{"num_hidden_layers": 10, "hidden_size": 512, "num_attention_heads": 4, "num_key_value_heads": 4, "head_dim": 128, "intermediate_size": 2048, "vocab_size": 8192, "hidden_act": "swiglu", "norm": "rmsnorm", "norm_place": "pre", "norm_eps": 1e-06, "positions": "rope", "rope_theta": 500000.0, "rope_fraction": 1.0, "qk_norm": false, "attn_scale": 0.0884, "bias": "none", "tie_word_embeddings": false, "parallel_block": false, "init": "uniform", "init_std_qkv": 0.0156, "init_std_o": 0.0, "init_std_up": 0.0156, "init_std_down": 0.0, "optimizer": "muon", "learning_rate": 0.0136, "beta1": 0.93, "weight_decay": 0.013, "lr_head": 0.00638, "max_grad_norm": 2.0, "warmup_steps": 200, "schedule": "wsd", "decay_fraction": 0.591, "decay_shape": "linear", "final_lr_fraction": 0.0, "batch_tokens": 131072, "max_seq_len": 1024, "doc_mask": true, "train_tokens": 900600000, "max_steps": 6872, "dataset": "wikipedia_en"}
MLP neurons of a small language model. Each row is named by its layer, matrix (gate and up: input weights; down: output weights) and neuron, and shows model dimensions 373-468. Each number is 500 + 50 x the weight over its row's rms, rounded and kept within 0 to 999. Numbers have three digits each. A neuron's up and down rows have the sign that makes its largest values positive.
A block is one neuron, or neurons of one layer that tend to fire together. Before each block is what it responds to, as a language model described it from the Wikipedia text at the highest values.

Fires on periods after single-letter initials or abbreviations inside names, like J. Geils, L.A. Clippers, U.S., Brig., also on mid-name word pieces and Saint-/St prefixes.
L6.gate692:439469493596570449487513420562449447447490491497462514455490551475542513422519467484442536472477507527534546478395462453585568544553433523551369581401552520565517411409487512516484573545556532471484476512537499466496534540465565529617504469513527554534403473592579536449485548444520492551
L6.up692:479477530490500571515477475531526476506592485546494473494544539407492451490538467557542536434517514445484490440390488486487438469417458484483566513586536459504481508491410439445469511563454502559616444539519465555432456502536477605591552475484527482517561547465500486509536554520451481474
L6.down692:548555502445512556518467551563482491546510507523550474540618426555484528484587397564533471510512505540550541484446560542497545512446517490481513520444428524498499475584416528528441551410484476524558458518586498403571468468487499525430449610548464450518430513491456407506472592489481519530
L6.gate891:536570529441476567545442468508547499532635544595552508508492476467457473507470505467480415463477463479445452539546517386487525458499456455497471485409561473432448468450479442457452421593565510468461561539519492596514456443467489417446472494525460501420535493537494517490564427477524490560
L6.up891:515528560433459397522492476434527543551419556605571554560442473527495486498529483479502483597455440463536478471549602468508552515508496465436506580506430523434453555486471501433498469543555490492483577534492492506492454419537536473544446458424418567485457501592614494479440409481495552481
L6.down891:449536476589547544554482542501518477494507531497482518435426477448424542594502585463441483581519395473493527519542530438455492411492551474501557558437509481523397526576495562473566512525475513423530510469579475472556425475502469571469402517477575497418506559497467452513401511486447526632
L6.gate1118:449528556545560479448506423509466516580566582506546384469472550499431486466509492522487576458400557474496456531438465476541554535513523463498422477407517556477471447423454493579433491490529555543507305551552529464544549490557490466411597484503489500507548547596463441489572421442460500478
L6.up1118:489538570466419504505502442532488580548545574532602470517491523551456541436515461531444511480521500527492522536432490454488579408535494435437426438496486571546517501472547538506435546513539588542463427553524492581449528510458569454390609440488548492454466462503459532462543486420527451419
L6.down1118:524595528557502550488542522489519507540536476520484445479482502406526528456501484417467570534536471511506463501526434457486493478535502434435483546538597591406477536488529508524589422539475426482425507517452467432577496488578465477567534585527493401493477456517558544464562431529487506491
L6.gate1217:445584442505589552406406450425545478528497626542555531494470474513453488486545523443557507491442505491486442457435380388537542455433506542484417542521535610607525509608491514516465554572477461467414583503524506443543542456549473445521539514564409488362592438474525509512447479477475596479
L6.up1217:481547490518500608499531545497538543462520471421539581505493546490551477512490517429450434431451529558520434469512485525466609465552523541533541531500544457598510537564501539517555595461472485482508493590531457378535583548501448436504533451547414521513412497619549535532489543448456581619
L6.down1217:459554495428567482489463559492431507545466639590521530561454515561561458470497489440489577527421635443584446504442377427487470481404449492498449470416569520508584452552510509575396518490485448456460502480560521499477472460491468566544449531468512432345439442459612528518591577521451551469

Punctuation or letters right after a lone capital letter: periods ending initials or abbreviated genera (C. l., M. officinarum, T. R.), acronym letters (D-H-S, M-H-U), E-shaped hyphens, and pipes after short table cells.
L4.gate835:477518517559532520490426408488565561581511558539441470596454520453497508461607542551453488527540479467410463446450506458530479574453471453489547621482530505509486451548522573510460510514481501540588425519550459498457499454459537490484554427500511543504520438565519545480540541411468550579
L4.up835:524528456535473547472534551439582571536462553582508456578516513559439433460557568510469561519515556371486397574516528469435528550427465405567432388524484597462480496470523474505516520531544518472560408469515511613546473465461488571581487515407498519387477446469445453530458492517593548521
L4.down835:524492459480568557529503384489485467556453522453521472528461428417484536477548442338524470553466541490478469497441434433626500509548587474462473582496589489477435380466486489517564555565477541461521529450541446441523510535493624493470510520517513518487512538459455479468472507505537548484
L4.gate1393:530545546468467507516453480490459491440484547487514405477442494487533590466413556575456520590468466445498517524458491504541507537471574460463548408493648538476533446506540561453528589495473505492449464434437429487517557462506495527445584512561585593502526546534489653477521552576536542464
L4.up1393:441496558553461451451584612531542476524484508440490480455468488424498451472458498579449543566496486449418527529536499523537574471431550540403490398530481508490472518458504505487588601467459562537477484503446477462505502491507437524578458487468678444542514515497487471491598494530567524509
L4.down1393:539524456493442526425528511491437535517426477529494594451453545506476595558533521558533529483404556514494503476544482453481578505525464584515414483438588542444462475534467554520516435499523401417543486421528500578577490407511491462502449482411410502471536513507561563515604493483394524377
L4.gate1446:534449505447438551457551577519527412537508476507406481567512432498575419496467520563497533480537472508558551497456478520568505481423488502566492439530450463445460534471496577569522538503472500501485501555477434431511469545501510476405429484426517555449461562443566518472473472417494548535
L4.up1446:548576564463548495448495505461590572393562486405463407556521487530476459508520463567571573502496388516507537427559533510428389547527431501494414547532522487500492452542576610465574644575423528584530490437546466510434537570497594529506552495539491426488513520468477537550535454532572544510
L4.down1446:528538473511468529532485498521422530482531495490557520547516450515585438479512526550605507513504442472520525472520584518500528479533509569567444532431486509545473549481513384557501565484500481455502557496465493472437485428491415477590477534480413615459596492508393541421487397483429587516
L4.gate1947:480494630573489469535503572544564537480462451580447352538560525542523442460512519593517400467531454504510518552499421508438551439481425429528494503518511600491437511498491447498524532508530524525468518489489423545449451547479495428489506492476444473461505500457517547457604593515525535573
L4.up1947:526487598445454591515493455496568398633574562483583506522445424466479460399564506430453470489396546565553420459511468551473552491559470440479445446567518523470494498427452519507475472582514535465511557476560462515499558504471509523510411472514598489451440467530413568500426578411521507558
L4.down1947:480485559504495459348600467377479574557492509539604480522480508516462538454564488483453509557597537479576596437515488433464543560570428489496463398460554502535474529489389560479493461522451559389427567485564497401536507445494492481452527462436519586497452545524565409426511454404537466383

Numeric parts of dates and coordinates, such as the year after "In", the comma in "May 16, 1959", and the minute mark ′ in coordinates.
L4.gate61:492431497545461562518459491458576490527445412514533507473504519488458472569431493442585560494508552524419409551494583432456462521578503434462546573520446554519530488488530441486545481481486609501508552445601523471433461571415508545486465527569490519513478536507457484483478478552405533535
L4.up61:450498518566435423575527497471506358479466462463514613578443517501532536566570554412553540562522421554486462587463620523538424499433446492451573464485557631391577502478450477493418525478432401560519387613479432527463437485523584585538440470350475465506567501540495504432490504533499571536
L4.down61:453501460542565529489560458519578593544610481485435499510496517428525541517438484496502542474480547519516493500456525444559490507507455465455564569500398458611487533472517514480552427470553526549515572540514573355585478551496523433591524483483617440461452483557510441462389487550514518543
L4.gate184:479461412500538529497489426507537478514498460537547549543494383412413520471525424627539574473480538551477466565438480417537459543440499470506486468500382506519410473472506436429528383452459450576505534529444544451469592503529649550526555504517598540369551616412440499506462443464448558466
L4.up184:512537563470505509532499498616588404412460457447426502582477472586447488450450402383606503438487503533473510472562481556527495426423578520480555478526441438596511547490445526457436521487476475433532467539512404537473614537543523446523512460468497494534483524486535557512470504512444550457
L4.down184:414485682482472561508524551588505418540476461484576430557498516513531472560427608530526462505570510458563395614519549445400508469465397510432389570545508526523506502643515507565539490502520533523608519415480513588492494534504502600459498493464516558567564564571482552553522548521531499475
L4.gate325:535468489492394580538504477548535465424514437557446558426463538433546500484534578517498533544424511513441409482535484487500534561398520546484458466457549529484540467469513537483450520510487460457541528497529504569625494554563485495455542523462528566493495465564597585403535494480515578525
L4.up325:550450490531466489434420544526540495560529512472571565515500531445393446475509479597433507533438414476385422511487492536511520467457464484509486478523506472513458497482520421519508486496484424461476496417426502487582394359488586443561522568451447471405497493529543473556511463502386593570
L4.down325:558528518429487513439559496511453507385502482468482493514566482508541458469507481481542517524499515500527567494459470503436520412525498439504486418409535517457474479554512440532474522553508556564568419512450535462505397556517559519518486515457499495549518456395518534431449437524467530562
L4.gate2016:570511546527468513467510553491523416467467531526583420568581461506495502523492526535477527554432523509502515476475413448514429541554479493481498542475462527469440472543473527493448443513521554513568529499475414473488540492561418552519449519372544522390575512358434518525443524556573505581
L4.up2016:561473446475528608385525490576583515416510614456509340573449407554501500433490400529523485506496503496534501578461500468555527459435492472494407436506490475494453460502531474522500492492448339553501473531423522471525505449493523487496474478432479547475456477537560497402526424507486500515
L4.down2016:471609471568546420435494486500530446431552554529477559481442539495460457599499443503478462580515460479554516470426501424506533473471450495454414506568563488584548551555517559521530498499592471466500487602414519517454457466451498494550584501434528505526629478585420515455443447506517457486

Tokens inside or right after a person's name, mostly taxonomic author citations and credits: the period in "L.", "Linnaeus," before a year, "Hol-t & Byrne", surname pieces like "Lombard-o", "Nagah-ori" in lists and tables.
L6.gate987:597430459521368455537458495473505447471431538485517443399428342438414463556501473493488578643461529393508488499489529557476563423475480502474449413456567512503414562517472417488543492496555471423465438484512517550505515460502529587428411479424529485507552463544495510504550463503481494456
L6.up987:564502510536544582521497444548424484420464492431568477490458449490556510516577401489566519468502501465485544515547539535488533525287477476462405520508392510454477484536479564496495424451473492516537442489440591466386559509501472496518473539551540428548512490596472405532497443512522468538
L6.down987:474483444542560514474549390546481488520535471559596450430447457451463523536568495424574408546431491521503530494487572590476539550521517466491491538436448451459491538490515452523465555466404497500568559512449437463514444567612518515506503511532541534515576577540506469498507444555581460467
L6.gate1205:522468537554594521538388427475464482550426519508593535468433478556464521541489454482529510569520440526541484537457501468404492410381471466521482550565435454448442591491534519437473485437496467618489481606478528570493528446446496519474559571575492445445516551515470525562482466440462493507
L6.up1205:477471524542471505507518465458468480470359471468587520434469414472524531486563466429483448570449362471494451512442506513555545493444473445435484529448482426471486618457479483460530468537504485457464453546486551458496479487444529494439486532453497560399408530611528490458420479446487504636
L6.down1205:466512510546520548472517422457502445474415499491642465438475394508476565520543542532503547464456351432450455513527508493557464544581412516495465473527593589628512541446543482527561523546510533474599588453436504476510516564539494496359420459491446441573503536492554448444515445540557497595
L6.gate1332:533526478475495438512443467549368514608532563405535449433496443427514421482549542567462516545544537428600440545518513488516448530483401534481433513494530512499483551497531436501551489480499529406596531398479493502396544545471427487442498457522499540653454591629488422426463474547499496496
L6.up1332:462496476463539533465467545590493427453507559490515529437455458436431449423507502546520508577490514401495433560503494430464457463512456482510481513442611514401461487575550482497531426422411548448489401409570580478469546554431495578456497558537523473502516614495569447550448401539365500478
L6.down1332:445550455460440489470493433408511474414501459543529479431435589424548570497499514538479432516564536488477523501424495584557499540502563611522454531538534597430467532500525564448504454485532583468547528493490497496574454498454483429404554479463464450609495510457503437484457548513492559595
L6.gate1664:534523525485468495508511450496478401420397469481537480485542505499408545557484472485558490547377392436482504522605508519487477489492494532380485505545469570500443514504464554507558435436460599492471460501548499400510459444437473607548385423519525537511525497506574540625480502514485389417
L6.up1664:439434487467453572492462507432449436583474478484507498545489508539493549484529416438510491533421446434480455568501508553519459399448479534454453440509446537551413505443525603512514476596517557414553457570493533459432531460537589576438525541519537486505492539519493561411501486523464419497
L6.down1664:410472471511562515456544428438512484565531464466556524483576467584503454487434489483491440529416495557567478589546447481497473454514515515511406463557514537409450495450483535532476495464451574514508541560444442432491411490579477536437490553560503567507480463496493457504474560591518392493

First split-off piece of a year in historical or dated text, often after In, ( or of, e.g. 74 in 746, 18 in 1891, 129 in 1298.
L5.gate1606:659493496492477508522499393492483469423558463498560445509584469458466457482500517542476555573539537516472495581481481453554625558497519544414447487574481513437444569515423402471524442388456559467514524524407465563498548498537440511465518480407541530447451611513516531548450439530423443509
L5.up1606:490409446599508508426531505506444553437571522512515473478508490558439531548559480421549492501480578534469489451455422436490479490504541514513545488514582460530558535478551450533428406482403432547536497386548480503522451410485391513482406578563457416436527560457440447483589537507610522521
L5.down1606:555464467492538541486488512557605468505494487538460475476472563412454492438512487525535430526559533610458542558514465399566493454523482543486425520544529540524536476489486516611540487539551477508478512450487466469448543434575486584484555501427619478506489530486535465500500417530427505517

The period character in both roles: sentence- and list-item-ending full stops (e.g. "in Queens, New York.") and decimal points in numbers and tables (e.g. 94.86 m, 87.4 million, 29.8).
L5.gate329:405565465446490493550526513566471483536504535450480459470527530465581477417579506482523560439427459493463520390476461435481484412558445521411529565505458508554564479550507506528469539452478525487529521534496500502517589502548525485498539502464437521478533476444621461552491500573413442423
L5.up329:515627464539448457537499452494458543470467556324443471574508523515554501519527469403425459385501488488488451448496481465440521562516475531461564495569470478547501563514460524520450500540509539445494590574485436451498472513521530460478504510522474527464503526422386478498514475551571476469
L5.down329:432610375460482427496541487470480543460481561469555543586538491467549493475480513397536505519469529470505512425362404502516613443506458551452426520463543489630552546481508458510530529458532489490459540502516570409488442468510555468495473464509542452506541511491516513497492520520537498513

Short two-letter pieces that begin or continue a longer split word, such as ta in interpretation and fantasy, Sa in Saunders, ce in censorship; also some table pipes.
L5.gate1461:570521417528471422554527528634474513484485566459498541457499474433538576549470437521491505490557395493467446538473552532494498583467521395536450509518507472527459441549426582510446516473521514488487571502471539494527566434395541609541499484565443519546495493517489525523544531544469537514
L5.up1461:551479431434597406464594467574458449542511535516466479511526511538503517573469500539473377446557572531431538499485515536489470630502526491540466532464469533516506440585522565520493511403493457435430464514432503481471511470506491487478472516511436502550437516490453446508516572535345493487
L5.down1461:540419470509492509556486420477516559540428524480519492470481443478543467589495542618469524403532480500532467542466467517569589534445437527484463481551530526496541454561399497537468428513505512476480553574441490552426458474559472586489514549467543522463521430552488529503519475469510505448

Opening tokens of years and dates in historical time phrases: century digits (in 15|47, mid-19|th, c. 17|75), plus preceding in/since/the/late/February.
L6.gate54:553512548476417452514413497517607516481479565551461397479599514540476445512510436499508506539512402559488451552560474551599471428515564506514495425483547541488489485541507372527497582424436530460503423505357458507509522442591498584586506489509542516518584514593512509409431559436499462569
L6.up54:467469455440573519449423413506463498568514542439526457465569438513480500592532478569441527541603538541461515500549494422602615460446616590509442500498487462520543521536464442465551559550468546486597438476476547509537379578568485573473564476546475481494507569561460450588470410520504585577
L6.down54:516547516536525565458479518451515480523528501486556467522520583470422500612447503469507568512425484522421471497517502473576495577432495511591423528536487545386457522532443502616538504462470608443451423476522489458617532505513371397453532484500500567431527569375494592483493536485431465535
L6.gate883:458497550464528558610438504527604460516548487522457475408522468512528567490557435464434516510581550511661477480464566495626509466508517538460496568615514463442517568600494428495516454470459513533407382422520514411558587464595469508603529493418517501482522467522472484386517483556506497526
L6.up883:554419494498462620524434385557612488460510492483510497463452504508561453497507533483448461481533544541497578457423435527514583467469523565471407527569524427542517542503484488580580462447548460466495487487532386414523493450575529511495466530421462499536516502531472468530445469536455471508
L6.down883:510470569524463490490442551439590439539449497453448495548442530528587549496561492524481442505478496474437454461420530425617637439568579469434464519510470425511531538505474510553521527565630490523502457499509443471532513503463572583533533531583544421466471542489571517485520465435504504472
L6.gate1569:465452406546572555458508485519567465484533498431547506546491557466458551502530409485479527504538580466507448529438514481456464558552459513500480410513469551499470606449512466592536484385442472441428456502472464452515495487567445477479480527531501414500491456516521513352471478514438556501
L6.up1569:456493556458569498423568416541482473454512646539489547504519506485501550500524475423556511521611510471506505481479499462605457481522578437443517514591417481487499544519484444474542580528446541415552432472456478508472541499434460508478525496432500515485489567509524436461490555580591454457
L6.down1569:500502509513493397506555447530558439474445524446577547583525583502556495511472539574487466482516445535535486466440537428570502621566437450516519460475474462499495486534489528551509512521537567475463462527471510479501563510497527535568397605450426611457530623487566474553516504536522438490
L6.gate1802:455487484447467406502571392534538384544482475493479443430614447612343506495510438479500498501555486492471600476502473508552496462574558454531488460533523415537496473508522430431431476543466574556425486560444454507574506538581466499595506545480579429483548495541563414552459497498503432555
L6.up1802:564488486487445555550494515524425481476535547582527416536577416546460514551461421400557506435622412519519528553474470487517534498486526527524418451554520528468462464570506431506597478504515463498447532481516499521530449597493507450496454488532522445507481424555532519497370451484502441566
L6.down1802:486521522475548538482507446489486408532489460509427394463532572464490602480402444569443532506529465503407559380496449441622558551509519521407479561481471566459440534522499475480487529517592591540443496514354500550630484489497486480550418514499475393510465453475521508514521540485471512553

First sub-word piece of a longer word split into tokens, mostly surname or name starts like Lo in Lombardo, Lonergan, Lodge.
L6.gate206:528521573496464572543440478520524508434441569565453567484501576432550498468501551575393514476563511487546490466523517526462531489484476552521540478516560493493517535457440519528460427485455516490501529532544508523529555454514484396467545412492434499432492484534520538530477560418451531498
L6.up206:481512641571410572392495476506524518487440492551522479543493621531355576550529515544476485467469446489540395501593451579537441525527561382511590503497457440503452483549540511505452504471411564539457566387457452458452592437526524547498560521514425524545514431435426525492522520513476459540
L6.down206:481514553559486520512499516477470564431447445522469494519431491532455504508513551533489563520459501571457361469602536485556502509459585532438511514565537456480464446565453590462465432517370478467470607561487539509455563416441537542559406533420543489456612469511474411574648561472462541512
L6.gate565:404474521517454538571554567517532415606444517468487525471541451547440442518423594598480502426563489462507444558479518509491540524512506506491483418523493508549477541489399474406563435476366483517494453450476499569528581446566470505438472480588473507559439533360449508546481508526477540490
L6.up565:479494547542510532583532513469514457428502508485436446556380465566421466568474497485491461524554447438557429546525636529519521465543534536482463511420506401470521542465549439517463451533513510493473557569462483460506526481569510483551564445575544521461479524411452500444444443497537484532
L6.down565:473539456432477532490436488456579457472448512464413395509447409451504481470470480502566534425454437482522507464621639494514547490546427476470511457539510511555500501598546504424534405466486483423572440523495442493510488444492478558504457434442461614497530522477486551469584525493532431492
L6.gate787:447491469484424523510520487425504521473495458432474410497542532475618524463452518488507514419524386602454501485548432492534576427563393464457454529475532506514473512561441598449515501543417505470469491483449375509489505448586415455465579462552417552570607496525545490599495579586462553617
L6.up787:475414476561493481445565542512525424513495486496492516425512491551485546455502513586566442473484448579423361489583494523491474519498489556543491456511461491593404455516455485520522484590542525420449474557476539483483467536521430540453437523585510504534575530418511578571446460493546530541
L6.down787:508536573431510367559475460569523446480493536563381521508546430454508529594528574497467550528457433548491471460474516479474510504461465544447537453531396598544411558499519586505547487486492463487500492456454489564537466543537558523519416476434543484572530474478446455432526572568538473523
L6.gate1114:532545488523467472614561516518504367501439491593471401546458481534563519608423523542475490551514440473416471513548459451542549537513436480498539446443477499460507488518541523495448560483454500453447542416454416417472583523541569477519572496542460554554516459526493562459502535401508494515
L6.up1114:553455433452494415556540478561437510485524419477471458540430562448590482537452559549467486589513504490501507491544465501547547429495440492507532569414554532487487465559446556550508574415530504515502545472485496448403534549505475549609534569473529528514559460466488452556559511511438491588
L6.down1114:565420518519470490521406497541429475611507533503518428469515604470464542505450463575485451475551457559467382520504517512623532475437463509432450415542453452515443429572445442570495462517461490448461583549493410444489488515416575537449448476447520546530590536512508536475568567430511518471

Periods right after personal names, initials or a citation year, e.g. "Sealfon S.C. (2007).", "Yu et al.", "George S. Patton", plus verbs after "[Name] has" (published, been).
L5.gate110:539579513457526489510479491539568512517458532492450574595567522425467531537621482463433524489534458485653444495562546595504552490546443587519413639488625518521499564548529541541519541453501508426461404516553516531591438518563450552531424437576428468561478469521556524419465454514493564526
L5.up110:534557522413589461536546390458451523559508565488558592558393604495525509517554460474341530506547556503548402453538538454521487502580494435423495459539607340523522552530588508527440405505481509510455369482401561405463449492579495436571423590458510519489439491493447560492533450462476493526
L5.down110:466531498408486499521549444475508420483516476523484481473536497452469577518587507536464420530483598446537463482567513491541509549510534475437479523528532513435453469667551575415471562468480594487480536503512459519542449451475508622531386473580585464505398502560587482482525513493488464473